Weights of a small GPT-style language model, trained from scratch on English Wikipedia: a variant of Muon for these matrices, 8735 steps.
MLP neurons of a small language model. Each row is named by its layer, matrix (up: input weights) and neuron, and shows model dimensions 320-447. Each number is 500 + 50 x the weight over its row's rms, rounded and kept within 0 to 999. Numbers have three digits each.
After each neuron's rows, "fires on" lists the tokens most often at its 100 highest values on Wikipedia text that the model never trained on.

L7.up78:549518445437517436404534481489483445498494445483427512500466478575520518473506561485495497454501478426529504469549446562519517502579483540495486533553449550440461559478476473463473448484478322442515529505533513553491430426458521433422530464499550523574490535594454435428595513489543485603398553494466571426584514438581448528510431462503550545506499437438475500486549442545535477440548
fires on: ",", " and", " ", " when", "-", " his"

L5.up1663:540444568517531485510537574572535495534412546576475561523562452477447450469462449486530446602469516447530486470537565523472471469535525484509508602499516471524499506522482531504629614471507556555543414475551487508470517537433566504472509591477459532538483552454480435541491428544428517488524535442576449502514548411461578460527567507471458501498486482446466458392504489340514535481404
fires on: " in", "ok", " In", " Heaven", "in"

L5.up1769:512460444386477461427526493526529545505514578543530559492474540571405504573507378484478507536475380423551459582480448425469460556549499482546538452416483443467513434515504615448501443379584472532445545549463405461502480475675549441417544535385557477485552523536477508511612516499495574417485416433504493530491582534584354466450500642516508487496483495499356499470479473602503508578471
fires on: " and", " for", " in"

L5.up1930:453540586527531505578589391464463523451451542498405542519428588484506519511470569553482487470460485509592573539520480472460538476488517454388475555540470586432481495489533548449508510430468551449446478537575477559451569461563479519424458472512530454523498537518526510508463564480529513543588464471429501480557577415454504587545446438571473519408575582495448557509568598587460477498542
fires on: " ", "s"

L7.up1479:439491459475463450427448511394470475436528458495549506565460458515475501499481542507523481525503487561504485503536514516492481573556579435530543501509547491474503460449483418492553506458437547541526502446524428499339442478417498510469491462479538533507528456450476592467481554530480518524547525507526515506515408580483504502560466460524500418486475493570545515424564494581471505449528
fires on: " ", " |"

L7.up358:561494489456455412415532522557411534441422464541490510537536499508428493459544511536472521565445472469572580571471456521475496569603354447557462620490543482492464456455464474457518501442577605490491442468459473420496534454527581552488470561551480537553539505485459590516504590454531471493467491434566449604464446545583482507503491579541514575532486551496479462465549487507491488544549
fires on: ".", "–", " of", ",", " and"

L5.up1774:500526552450508490409540471498524566516506509513477573466476497517497569551476389469456483565477532443539554507410443516489536442550517518469489462575483474574511564419524531572522462485621579426518546500504441491468493449495524467458549459476582430483421514591450516471598503558407442438490493503470454538618550520474502507507484463484543476432441541583519550513547532478460539529469
fires on: " A", " The", " not", " a", "The", "Al"

L5.up844:461491462513449552461563476465515483581555528500545569572476551467459444488585514457475546530517520621495535618548556528574511438568409475525591530498563510483502553514530415509459533482531513450464550520408630509530423600481461495442563502484547490525496524551537439460531470499485523490489449551480497426434525534488390612512440538407536507584441497437590444499513515419574490493523
fires on: ",", "),", ")", ").", " –"

L7.up1987:446568442422504469453448439502576434610432473505397489500496538473539473521567434560544500467548417447556553478531488516510415440498480594491449452461467552479471415550507570524474445447455537444516488505468521486475514488503448474454487496506505454486455503332464524546472614448437473515439531532499542549483540490448480636419483497569523527642584518470531482413506482549500532488597
fires on: " in", " at", " for", " by", " to", "0"

L5.up21:505485531430447471540474412526572586503559517497447546501409490473540463526460404499439568556457465527519490564460542592474493494548414571456513447577485514395551462607523545470512546437525588480528463444507506577512581473431477466496462475476376544531430433567429449504450505489501490467507470457556452454583612582443460443449496512549454547558554589489592539501428541466603579538542
fires on: " of", "ing"

L7.up1021:582458465463466480387569556538483509438542586522465527463487431467489457523484429561510479475549524461532480577486531480528416473512552507533509508448518448413530543583481486533530508480490549539537556433553465496408454514493567478518467400452460461508513537520516509574528567428562591481569456530529522504462565469489426537507500545476518537468538557466491479412467474466575488478511
fires on: "."

L7.up1130:530496461525502429422461559429549476446458571585549520440504420518471603460534432519527409434552515430434480448535446500617514456510540422519503509340447419498410444498453366562518594446460582507557629547506519546571539527582553443527506506457557482414446445453435445489530495554460465560456472517441507439460449454517565543514501473457473584509405491461533521605500484529558575396507
fires on: ",", " At", " not", " only", " gl", " On"

L7.up1449:558472441535534527385504506530516614396532544500475467525476472532487531563524542583429552488529445442510426511515540450503580575554473481557511513530552509506494496491513563539444523531598487522426496463502509483520577416529512478428492398516548511478483569557536551527499536501528533466517526518515510470523482546500425470526381431437487475471416566454565509538460439572509480524487
fires on: " and", " anim", " of", "–", ".", ","

L5.up1271:445488494404570406465523432506571593457475494541449475462471499547484515394493396511504519446546472476575498546471511385487579505527434551556541547642512550506540508452563542475539536392496509500457483546488492511477497529556481578410506513494497443455464574547511536566556502484444354462477592461544434528439491465518544563479476564471509583555480645490536559514561558554524424493563
fires on: ",", " by", " as", " at", " At"

L7.up279:538592483457501449508489517499434567501453489466580496427508462558430551510578559489553446458493435435477496490588519604420580540457598462438525506544524508565517432390475477474502456497558423521463449497437573536446450493516540468513466434488479482533493511480433522410521513534543508418484617455501619468505419424518489514504582421574507429545530483623507567512459482467436454599504
fires on: " ", " in", " his", " November"

L5.up1175:524520477445495381430523512379498520460467458447608534549489443494462590573529451461423521491439423480555497415428483461473550551573570466505562504590608449451509511527502456452535444512491537456501454446534469513450483521500520506465473510577454424490568439514429450488476486513475543454515423550439461604562413483449485485466595472528494489564501551492510577572471404498452522516407
fires on: " |", " "

L5.up1429:497442500485452470534426413483513552572542564527461501458433433525524512444465493529374522566473528503563484500515479496515485500511495455475601440516436463595548519532504575489451576549577489449463534414546510432541460506432520568527506516489436518547536416586467551499387484469465483552465504427558581520554487378495484458417563445447464445457518505574550568479624480448481490644567
fires on: " and", " not", " of"

L7.up1555:473514627492492440546568444508439450528470463483447419476488586502359418519500558553489488555515532405436438539542550520517518581432482425558509545432553519485494419470595499498540528478498518445547487604470432546588584467539428388565546508536508373491558546419459445445445571495485508421443470521464559557514532417571557498476479410497441410435397524466481439472539598433456466472530
fires on: " on", " was", " is", " ", " up", " been"

L5.up1698:383518565437449552494508494520542494607481518405460564507483539536461509464464551439486560413512491428463527455413541426451463482570492507577437429457561560523467580470545507520688550457488456499434580544498431474529455453410534515533527571485543465459538535454455535511414501461554458480487526554450429561524564512538563587482467427630485505473427539541553518468475528514532446533512
fires on: "0", " time", " century", ".", "5"

L5.up1181:526461581450523444528480462538463485576614450486475550512472560556432438562509508440558623434458476442521372486466491493510507518603503485496365439484527426494556517549473439478466512470487416489439578561504446389488448566517511543472479469568448478535516506478531520432470542479513475529470504591455563498452561478503433526499501450566588539398466534448440465479491444527565523538517
fires on: " |", " |\n", ".", " (", " b", " m"

L7.up194:472588429455504530550483514480467576607554491465447549501504545497495489484605439527503507489474437449450565439518413497390492546516460403473530413488537509486489552569427436464473454514510471484458500536467515470439545512580469520460549501516506585436520512469449565514526440500501559518488484478508578491513591560515456506486455520466495550470559560549501491419424439507536465404461
fires on: " and", ",", " for", " |", " a", " by"

L5.up1861:612498408443467450445474565562522463415494524465511452400489397504460576541535460445453493462494515495592450428464533503473620457515452513523403395535490496571434464436437548538483527508514484559500602401481436516484455466452546499612483582509426546503466424438512426481481545423463533551508536527515528555549496477431540489448568530484460462474494575460548501508540425495522412606449
fires on: " ", " at", " ext", " by"

L5.up865:502516525602469479525537500593513539519544460580447436470370577539536480551398597475523563496557565443459567509496454515506464526569453483485543457465456507452447511506515593527488459370469440537424450499532523427470617449531420629571525457521551595464473566454593577496480622489494491485554504490494496499458445440493536480564535569477515443559485415490501401505524577488527503625497
fires on: ".", " States", "us", "as"

L7.up1601:474536488408482505494498471504488437552491521544541511542471536444491511478564514477473544439578503439522530489513431567519633554480462445559497482601468488500449545460493532493442514509469531487503502587564441619530495430531551489430459436578501504532474595579532582476552516550468485549504453417517541529525432409535592501542449500437483497384423494511470536539504488452467559478418
fires on: " and", " the", " his", " or", " most", " also"

L5.up75:455578547448514524442583500458450514559441537505499545496486627462494445516481496441634453494455481468538437506608568476500617509499557506466405447446488470428499447450453504499576455448522460425418493528569513516454478465452514506482546455523520487478548525602517438531494540453488525426463544458493529547480563447619486525546506565428556423549601466498510424506461562512517388604488
fires on: ".\n\n", "\n", " (", ".\"\n\n", ").\n\n"

L5.up1709:515492459515532456447453473512440484515478462514532510494486546469507518523473385432496468515472414544475417575502606483425411476462573407489456577557496479445496488577493511491443457460421374516498455515467549546520485498424438480508500501459517451521540441469557507434532587505487540347528475501515465464530478502487503623541502472456501570487491514453491387425439562547576463486515
fires on: ".", ").", " \""

L7.up1923:411577442438487528454608498485497569600501465530491571454528464487500489478477475588515422598442528495575522479446404462433455524454519463570478565403596541476494472537506547518358546528446458604531480446597434504548524458548546468578541492468413511448577483410536441472426602474491508424523678434477454504461513499478365576502546490444485503542437558509426552433439447580518412532547
fires on: " of", " in", "p", "-"

L5.up1185:523495447488543524536568419600483560505494500557494496531489412566568508466460504524507554475547487396438472569575500490417418536485524473537484553501493446599577482513520468454542481345439487439487432506474563508425539503511472583544461487514384466457544495489498520507519464493521537542430534499563508340506416393551460555455546493444559513515456492507497415421552532555473463501472
fires on: " as", " in", " and", " |\n", " for", " played"

L5.up1973:461486467468484576505469401483468518444396540471554457492492555480528469530476467518463555538516492512573509535414489602581466554575484515510574491529517492459455458500426461564504556509560534542603525487590440511473412425573482497491498408515406484485541461524534489514407556446572479521529520406597406553565521509546602482551527509616548502529553517583536538470458473478512442504517
fires on: " |", " date"

L5.up1805:425505510500475431473553495570515487480578523512537537471456478481475484529487494468504538534485543397444496459498446458500538543401471466438519541432498482542547536500465456514423465595523459533619464521504480498570500481568548445507483524537574514437477485508479447526563413465474535472507460543504479488501486438453475464521487458495398595501503480550510520534510473544557518457492
fires on: ".", " (", " |", " at"

L5.up18:454578581491497495545534452504476500502497542440470529471447539519419558519563606490492461591459569466586568528603571465514517518505511508405498568483484529483556563577534485478522368572488465497554444552516614519591517478568496515496534451534573459492552562516380565481504487504521411491589437583519548388571482532488467481502497582553487531420470474509456406475557450450481546443495
fires on: ".", "3", " his", "200", "0", "2"

L5.up605:416488514485489388482440510521476529534455525569403487525530445408542471462524518565578516494531483496548559548532543523432472547424483531471563514499470545518614584479495549403528528374459485444627465607482418488500467458452453544508489467566540452451505490455507444485507476411526562530515511455481477444613524521568479554561549537569440448578654492446401510415535571456503498543470
fires on: " a", " I", " on", " one", "1"

L5.up1305:557454492450517531356506510541483518503472440516491538513515589429484516462474565580567495494496557531595452513500476548476500455410585493456477457534462512419458459530557533445482452351478420496437545549596493493517588480565506477438429413468540478509581574399497466537435515459487464436563515497549469527559452476431506543491508522495566577599527506568489436530542547590452493543460
fires on: ".", "'", "ue"

L7.up1015:495505489496472518496344474523545476485473583511461574485478488545529535494460493524508597507515483527519474478513513536514438503536552558439488425513478518448528515498454545465529599585541482447579473487514524573491478433506437467459555449473533424453583487537550397568532430465532473526516535412481457442491488522516468353500503509507496455464349552512551481487513572551594520454488
fires on: " ", " -", " |", "-", " called"

L5.up810:524538458486512508488583512481563569473383442554486566424522457418562376512532479508528539566443437438501443557440532451461507543536597446439564516565391466656509584510514431537521486357468489417486452462552514462506508558495573507507600542518451428527464558410461535452408520559511505543506495480421541432558462434520456506465522450430490433507435425469505449496496468484457466495517
fires on: " to", " and", " from", "–"

L5.up465:540541524482469461500509456501566522529464523455471448458391525464460573491483532486504525479472452449530501483549444552425599510529558476550538440597500492386555495428493543512514504436552492472586535466491456540524456519525567457447470538518419535514469501470466456512489476510520515523371432464556472520575507538464440497414565505489370565448560478498462436422491461546532488532475
fires on: " that", " the", " first", " of", " and", "th"

L5.up496:447478488503456439554510561599542505509458584501454558473563442415599492493522406515460456523455445407542524516498435525452429500560548524517470575451529528508571538600525461514500542443476562535428461417534417525339512456625490509580495493528530530484516583392464443478515517477497495610563514428510492462530515505533459523541508441510599498464463589448424440528611459563393540549474
fires on: " of", " the", " two", "-n", " in", " three"

L5.up1524:547490502557502543517578523527559478492512535469428570576545584488516484479589494470518490560470535422477546436431525549483443422505441396428447512411604568461575509552466481539439564514492483547537521541510458590520587400490524465484451526481539607438485550490524599501498519525452512332555490547477464399540521569540481459452496534508527474496431479511448461527488490432487468451441
fires on: ".", " |", "*"

L5.up992:454543506487514523501543511453481481527554469486472507550498514520374440580521459552510527475464593476482529448558589419547561537546458501460501524424526500498426528497468549461533492500557454542469489498467427399496524595485464454513438449524435478449509515473547548443499536472428565526458533418454517536541532565523523410520537500517455575562569532393500572448445540445482512450568
fires on: "i", "α", "a", "M", "in"

L7.up656:403518578470432429468493484460513543487524442489541577480609471567441410559455572597555593607443449462515543530549577486346519439504469526448478492530480472430514532498501534464481516481523435594456414427539455472606423464461425450468529498556556482585541489505511530543487497506465575449457552383538501537497570457593460550528582493537544506418437536582440462458545559502520538460530
fires on: "–", "1", " and", "L"

L5.up1662:473464434498385502476477600457469487470530570546522488451402534486388556538496506487514511522459486508550323520497468465582513475590482475509488505416534515465485512583457566417515525528508457566389370564502546529463399438497524538467443510630391516516506410430452523489466460422596548511508465482581479546570497461486481598444557463514533464521449483489432451485443453549519527478525
fires on: " |", ";", " ", " ."

L5.up1203:508504476559501428510478549578491536483463437518437515567515490550442460471491486492557533463557503532517441565482497519497452432469514441497465453566471484481445616502439494509490532475453392522470554513468514516490498553509562506492516475549462428512564432603477443493434475363504500358456498528539426470551477452464488546484519501510471531386448516468454480465483547529545466530514
fires on: ";", ",", "$,", "),"

L5.up1683:484513460538535485573497538449478491497569487618533526514538498404459525540525545478494515442552565480501537500618461489532560566485553526504502484494511391522448555474563561520510515406473430542509489498504446560480564520512490512527383476511446428564516486432528606522463611570467559522509542387536494605441548555547481512468535526522534538546573453463541477570557490490459445533572
fires on: "as", "α", "s", "ly", "in", "C"

L5.up45:429527510400425521546492490457542455497460418529518532462502533470535528547478539396500388490492501432527424500490496403469380420455504501443488574462538455565545524521510447469408518540551494427537500424456502530508406527560487467508461420452451520431514571530526532382494522413526467443470462538468483571483464498506501522409605564476498478552449587526534437461418461521563466499449
fires on: " and", " is", " when", " was", " that", " as"

L7.up126:562475459519553455513487494496493538499512592461520534547506441472472511544482470497577496590472449526429502469476467582446487519448606541482473524451462408465497536412561423527471553490496552422475595516494444451538546545447465446399519513481475415481520489498484526501462516411500504482484552423572496440468430512577582430518558494400538585603542536496565373487612535570408510514514
fires on: " on", " to", " and", " under", " his", " from"

L5.up678:502448456560510540551502536434499512513502560625457403461459513521556505518447523516530567487596534415467509466527424492496486606481570513578553479499520571501523452508497522425453527471399384476471518456515538491596514552539473518506463510501535455574476483442465543516567537473488510518467540565534494586484516503483521502533473495483434524517439519497586507551573540567511427500516
fires on: "ing", ":", "3", "4", ","

L7.up1497:501514466564529483456551557528545569479453524469552452513420479489553517497543537530512510465383538414555500440561464565543606486588487620491494471555525532510503453506489433381423518521544456424573553425559494477486501594498553590471587487462466498475396549578484557508583500513559463545445490623439477485487476469532371537531619540546504507468426591536539531520549536480509504492417
fires on: " and", " of", "|", " or"

L7.up1183:455543483518567539542433493446543498494546501548514565474534488574407407430583529508384473467405428526437517416430517501515468537524537513497510482526521530461493446454446420430645479513467486643515494523496426376450509545479529550576541508565509476506582481540530361482480482511419535470482556464552548479518562581480421443465480563401450488520532542474446476505464490486567492436512
fires on: ",", ";", " of", "|", " |"

L5.up1444:516506386437515525501514446443517419439459582495539460464443454547480509518473559487532559477530507523488532537485495493527541529585512461450550557522577511520447548519446471414464508455528456581468564539451592503482475371431546558485532527515524471579551527496477440430544527491541477471464466453475510514505458456539434412542440492451484570435511467512527479555480479480554518436585
fires on: ")", "'s", " ", " also", " in"

L5.up541:441591514542503546505400503552476447450415505451542630457506508550546476490502431614492479546514499463532464520588649514540574496462513514618525530524441460515447505521630630479539553353466442358510475510522398518405509515531512465466573401562523527570410449548465522452503454450607576586399529425528464478622519359514511524422536515526512566473530488488414459490458577434545519497505
fires on: " that", " and", " ", " of", " in", " on"

L7.up115:472509506483462458459538402516458468550463569485477529539480503508525483431470474443536501598557503502562545510436535535544531490461474495425573438523564513507545518387456544527450512496429545394486444456453581397450531509527551497438554469416526405577462550597484539519533440486557465444507475528523415550497507517519505443502511511521504563457482518497518541548478463485463523440422
fires on: " an", " and"

L5.up553:524444488571560474523369522470511455489546477540511544505468520609503491463534505452432476450537510503515472434466471434484484483555526541450579539594497406599502572601577509438424524502485481423484490508542549476537532550589617531509567516500463420515483549528477477555501512557631493437469521425608505429551477468500443462463540443371521484567427606530560487522452461516594500529551
fires on: "-", ":", " as", " -", "="

L7.up1372:530514530453530472513499439477554602533499478512537545458492585583537545528435557555550527439461551526407463445473567497525499504551525460515546429521516473510494493484511474489613468565438499520461522556523504492568506459506510527489516552524469469476526479495464511516519490559477512537459579580523527593377450463475539433576431452462547578476581449402511476511466504484439559504460
fires on: " ", "',", "197"

L5.up266:518478484553524424527499522425514501489520512522465534559465477414493526524512456509515617595574520459484555545573419538456448480497377503579578465463413513500523371567431514385513529502403540544570470404534349511526484512447392505465470513534514518554524505531441529520483464450526531471527424535563470455511502415581433479466468559515486512464463480566565453462507556566479458455442
fires on: "ing", "1", " Labour", "4", " on"

L5.up1:453541469517473429570462448456468473508422544383460522579513492532495500527513611535484532470497497494609594507473520468542540484514427645521553514556528592451527469504510480509550533446459489581503445534467571484545389506515476513476446542512523554485518575540416522458522559531610470496534534440476594517497481509466420439545461458474540549454474621584546537456407458546500422471581
fires on: "0", " as", "2", ",", "9", "5"

L5.up556:487465503512495447424571510476486376523523476538425465453535538464447565544538584422435516477550518622397456472494481598509492537520458456574383597582499487503552516548477518491506554509470443466501527533510531455544438494467534512452493537527419530499444509536618467488547432544425630517449539466577458503556559413416552562510561535470511475458519448382468467438431417592549442444538
fires on: ".", ")."

L5.up1206:510493532489505422531505532508500497577462538493383468537659499378508466517533569542525538502561544597455472446609475454550464510467559462530534409558412509579541510578534540585500480431532488503432581468465451637504569493553473523565536414478560497506524436472496555466499570451469537494470532493490418557447514487513506457445461495570549462462474556516494452480521527526480564453518
fires on: " the", " in", " and", " The", " on"

L5.up960:512506470538477455471607545548423520513453448534462546503478514461420496536479566488441463515566557480560509385513537535463532448507593528443567561554499414435454456523571531522466513515500482497468550491499448495569542590482446561485535440485494543461522572390394527464523496465580501418506528629446562544473475439566541514497570498463583503561487442483503478467571502484552587472448
fires on: ".", "5", "9", "ach"

L7.up541:538475492483533526525499614412572524565455473485454485445537553432529512503579448560429441392551522545572506452525485471517400451495494524620554501493521462589511497537516426483507490503458541371443487563515537441498521539506551535458426497599558480479446454538464445512585476500493505514501578560627428438474373450597541435471511449448500506515471614493453539493540501479484484482479
fires on: ",", " in"

L7.up707:538553456474604563497515512546489502493526463447510548456448463547510429591502584536524569471484354488616447461510511399510545538460533414464489481498498511498451511486517472539490570490464516565513371519479449452565431490537556552542504454473538495548520608485552549411483506490433440504552495491508513537527471396495576479494541588451451552602486563458469484525420481453473538475470
fires on: " and", " on", "r"

L5.up1171:488496550501494492426563468506442571430500379443543527545491582519423440507503594498488524466469520495436478513453505513515489578529494560581547437593589455474515523486495502528592554427474473550564520497572476522413491492444497447471366435466469463456584501395406529421478434454538527489490414467537454549506510506511485496524578455483502439562511462546547416507545478472448438534509
fires on: "s", "'", "m", ")", "o"

L5.up713:574483500504452533521524516503574523562409442495484471490505551504509547573476531474524513486595473484465413494551523497542461396436591499481486502468400420508532520602508364442477451519536501436548532483518417506574512554565551488457479493499493538549689563462459455495466464493481511517489551470519519479435437468464625554442519517482495495376418520553451400505470487545474511464545
fires on: " and", ",", "and"

L5.up929:457453475534475546520501511532488544489536502476482360447522555432338424430563533492488485497511489418591558467530532443530530558501451542467494530516380503608570524476667464548482453553502482572520504528511569601429467508519538508449555387608528545549518503397483476492518472507485472477427516516468558487559605573489502493490528477530517583464473533458565508472477451469433478563531
fires on: "-", ",", " |"

L5.up1976:447460468518551482458521503527522567444369461503535459543518507430430528454485445491514533565536467439557370539458530532450397504497508537477530454464520549563501422481480485458506542546479572564541415509556520524377428519480504521466472503509577524459522548479466484464486516499538521494491485448499437474558489488478588525538539494462477507557473493517594549419477486519487459527454
fires on: "ing", "'", "al", " of", "ast", "ial"

L5.up3:599479539455487430451534438470489520418490464478438599559477592462508463476528545528600495605482485469487491580588498468516439427358470411514549491518499502502524469423563491590501410421564570547525524428414518521521601512451521471479527583535564555428443552418493446495524526567466457560390521532500521502551537477602427471525479491546486537577486531535514574464526563435564472503563
fires on: " |", ".", ",", " League"

L7.up465:470394514439590500492486548447535506511517456455422498531456499438448444459483479581537468459481444433536577490359481505515539553499611528528429523440400485526461446448427441448524447481510430511543474521431522513467458535516620496523484431484448513482511368537503350453500482516542543535474469509547450539555539491571552488502436544496540535466520504552445481504457530529476366475524
fires on: " |", ",", "1"

L5.up1165:591514524454535474510480467548398580554491628445443515539506410447455452519407559455475561502547396516494502566499447542434514487512485485600535524503541547431484539462547562418451481492550560455515580540537449519562560424485557553457501482480510431508502499456525450523579504460460374494503522448533414462507522519511467552547430545442502563483505483569490593564496533514479526513586
fires on: " ", " in", " to", " at"

L7.up1838:462596473523574560499441461522497445521396451526519462477471579469526388509403642527419533422472471515537581478481569576486528573487437511575549478517514458495443499578507575438540528456504467465547475551566537558496561537517417510374523495419542490508436568477508473514515536503512429534531582475461498483475516472575480534484527437478485514543478549440424415556506480555469494514493
fires on: " |", " (", ":", "er", " season", "s"

L7.up213:509548514519472374495521492566417451488454501478503499532485546507519481490548531473510484451481485523475531413481501451506444564564505538505549539524422496529562405616396493450513526413605579463445432444542529429500511570460395523506537508501470491546439501572466463465517497475614500525510448491467500417433460451525463467424532553368509483511497563550484517566536446575492542529509
fires on: " of", " in", ",", " −", " his", " for"

L7.up932:522445440515482523527535499520513572420520625521481575467493500550517484498433444429441560521464482505588523512514527518470522547532461510424518505549426469387603476492466472578488572570493567429529481488506488494510501380466550486492552469508573442447480448478494392471538481405453492413508560491583594468523421471436477455450491483452516461467453535441522473552514584454461532479507
fires on: " and", ",", " of", " to", " ", " support"

L5.up816:526442509467435625426464554493554490542563475574494549410490480452549544469433533519552536428523446495522521579462541547429541556541604506522515541544518497399430435557415458438496550479361525480468485534600554575498598552515594488457443491461527483428444509488440581484475496477473468497485481516453568478513436493461430565509487508500453481539438431493438480571404500507575485484501
fires on: ".", "ina", "ia", " (", "a"

L7.up1313:476631371533420478486550503512565480476534532542411459621464591487493499566474504518501479545499570464554510554475453505537496434506478465427485494525560502457518508629519572567476523583419418500467510506522540575572479415556540446468521562453449485456469568569535498575556427589508499463538589537523502485499403527495439497529487518559400489489493525436528414535509513574538509464502
fires on: ",", ".", "It", " M", " that"

L7.up1791:495483485404504487527534500627537523486515522488511441454560630498514413503439508494503475487518352553525487479476482496506461561525437492468534489470594511478528521461470514514498434505487462488499509547479485467364448478584568512546497426557507433527590523600528499453448522535512471479545564594539453437475569527482523572538575493466523622544536584499469546524514463541547484495472
fires on: " was", " W", " and", " J", " being", " &"

L7.up1623:442471557537542476465425462519503493500454517576589424450508475515504505573491450410484460489456540518576522496462512464486579466516511544555486467552486540499579575558489428461456459495558459381542464480551555493610508429547511502510558514527551445483516508534496541435483507471540496484548481473505501499475392507449540423489529528513430437526436493594473453509646457534580651609388
fires on: ")", " |", " (", " +", " −", " –"

L7.up999:490514520569401402462512545549413486477471598544437516554528545464500546494525537619451450496555462461474485375547535525487456501496496519527521572441465471596522640479555553485477460551440489569450476541490481524497545417512651505548427538475414422594426505395548529506446458546450469473394449517535597477565491519537473461460546439488396575536491577478479448459489480464464450491490
fires on: " |", ",", "18", ";", "."

L7.up305:531420499484420474518482552501583492509494520547507510520441522524577512558503414567468454545529442443564522558471489506585431512540449511492449537447605506604473476559528514474425568470479512553504581423541508526470430564494457470528472505511500509342554523557509545476491492438524609531471554562557573461469563530575524501565526408473556467464430563478521439513449501453447543437540
fires on: " to", "."

L5.up1885:498481508408548510497492581528427490486480457471539443532448488486542518428503522472561475553497389445494490421649568450458584490552488495492461473500368465444603536490518429504531482440610426483509522488486403526537528477438465460457499424442521593479570465550571437429489487534374524495466537469548524411550492480598421426501522470496499458682530491445551471517506515446473440454533
fires on: ".\n\n", ").\n\n", ".\"\n\n"

L7.up1246:543541483562461401505490460521558471501472454478500548520487541448575485412414493433598448466571456451493519536514477423501527479490552469493448470447515478496515501603480475547534468379455436527440521541435514442490518497535522509496481551421502603435546521570470453515478465468381547517465564490469538443555526441575490434556454451494504556639451618498546464537472491421552432485565
fires on: ",", ".\n\n", ".\"\n\n", " ==\n\n"

L7.up408:507511562446485508461465566522533360454461543513509565491494469502532517544442555511521586545530435527553567501536490559553464491516373516428455579506549548500545541489496498450448579488458529429507392566561517486445428498379469453394460563486459450534553448401534547461498516543511461439541565444554496519502577522459507524486494441612468513495539551587459509561524577618515577452484
fires on: " ", " (", ":", "-", "."

L5.up1714:545405431510529515501488468559507475482442527430475466356523456445541500508480521478512500466494484460489555495519546485462499614468504532517510496444490559532510534554563457532519556451505462566498496396403557520561415591483500538463470434436455514490604429481576462484639464464485543559541572503502459541524454480507525511478478506424425584447498463568543500475472554460452456497460
fires on: "-", ",", "rons", "/", "ium"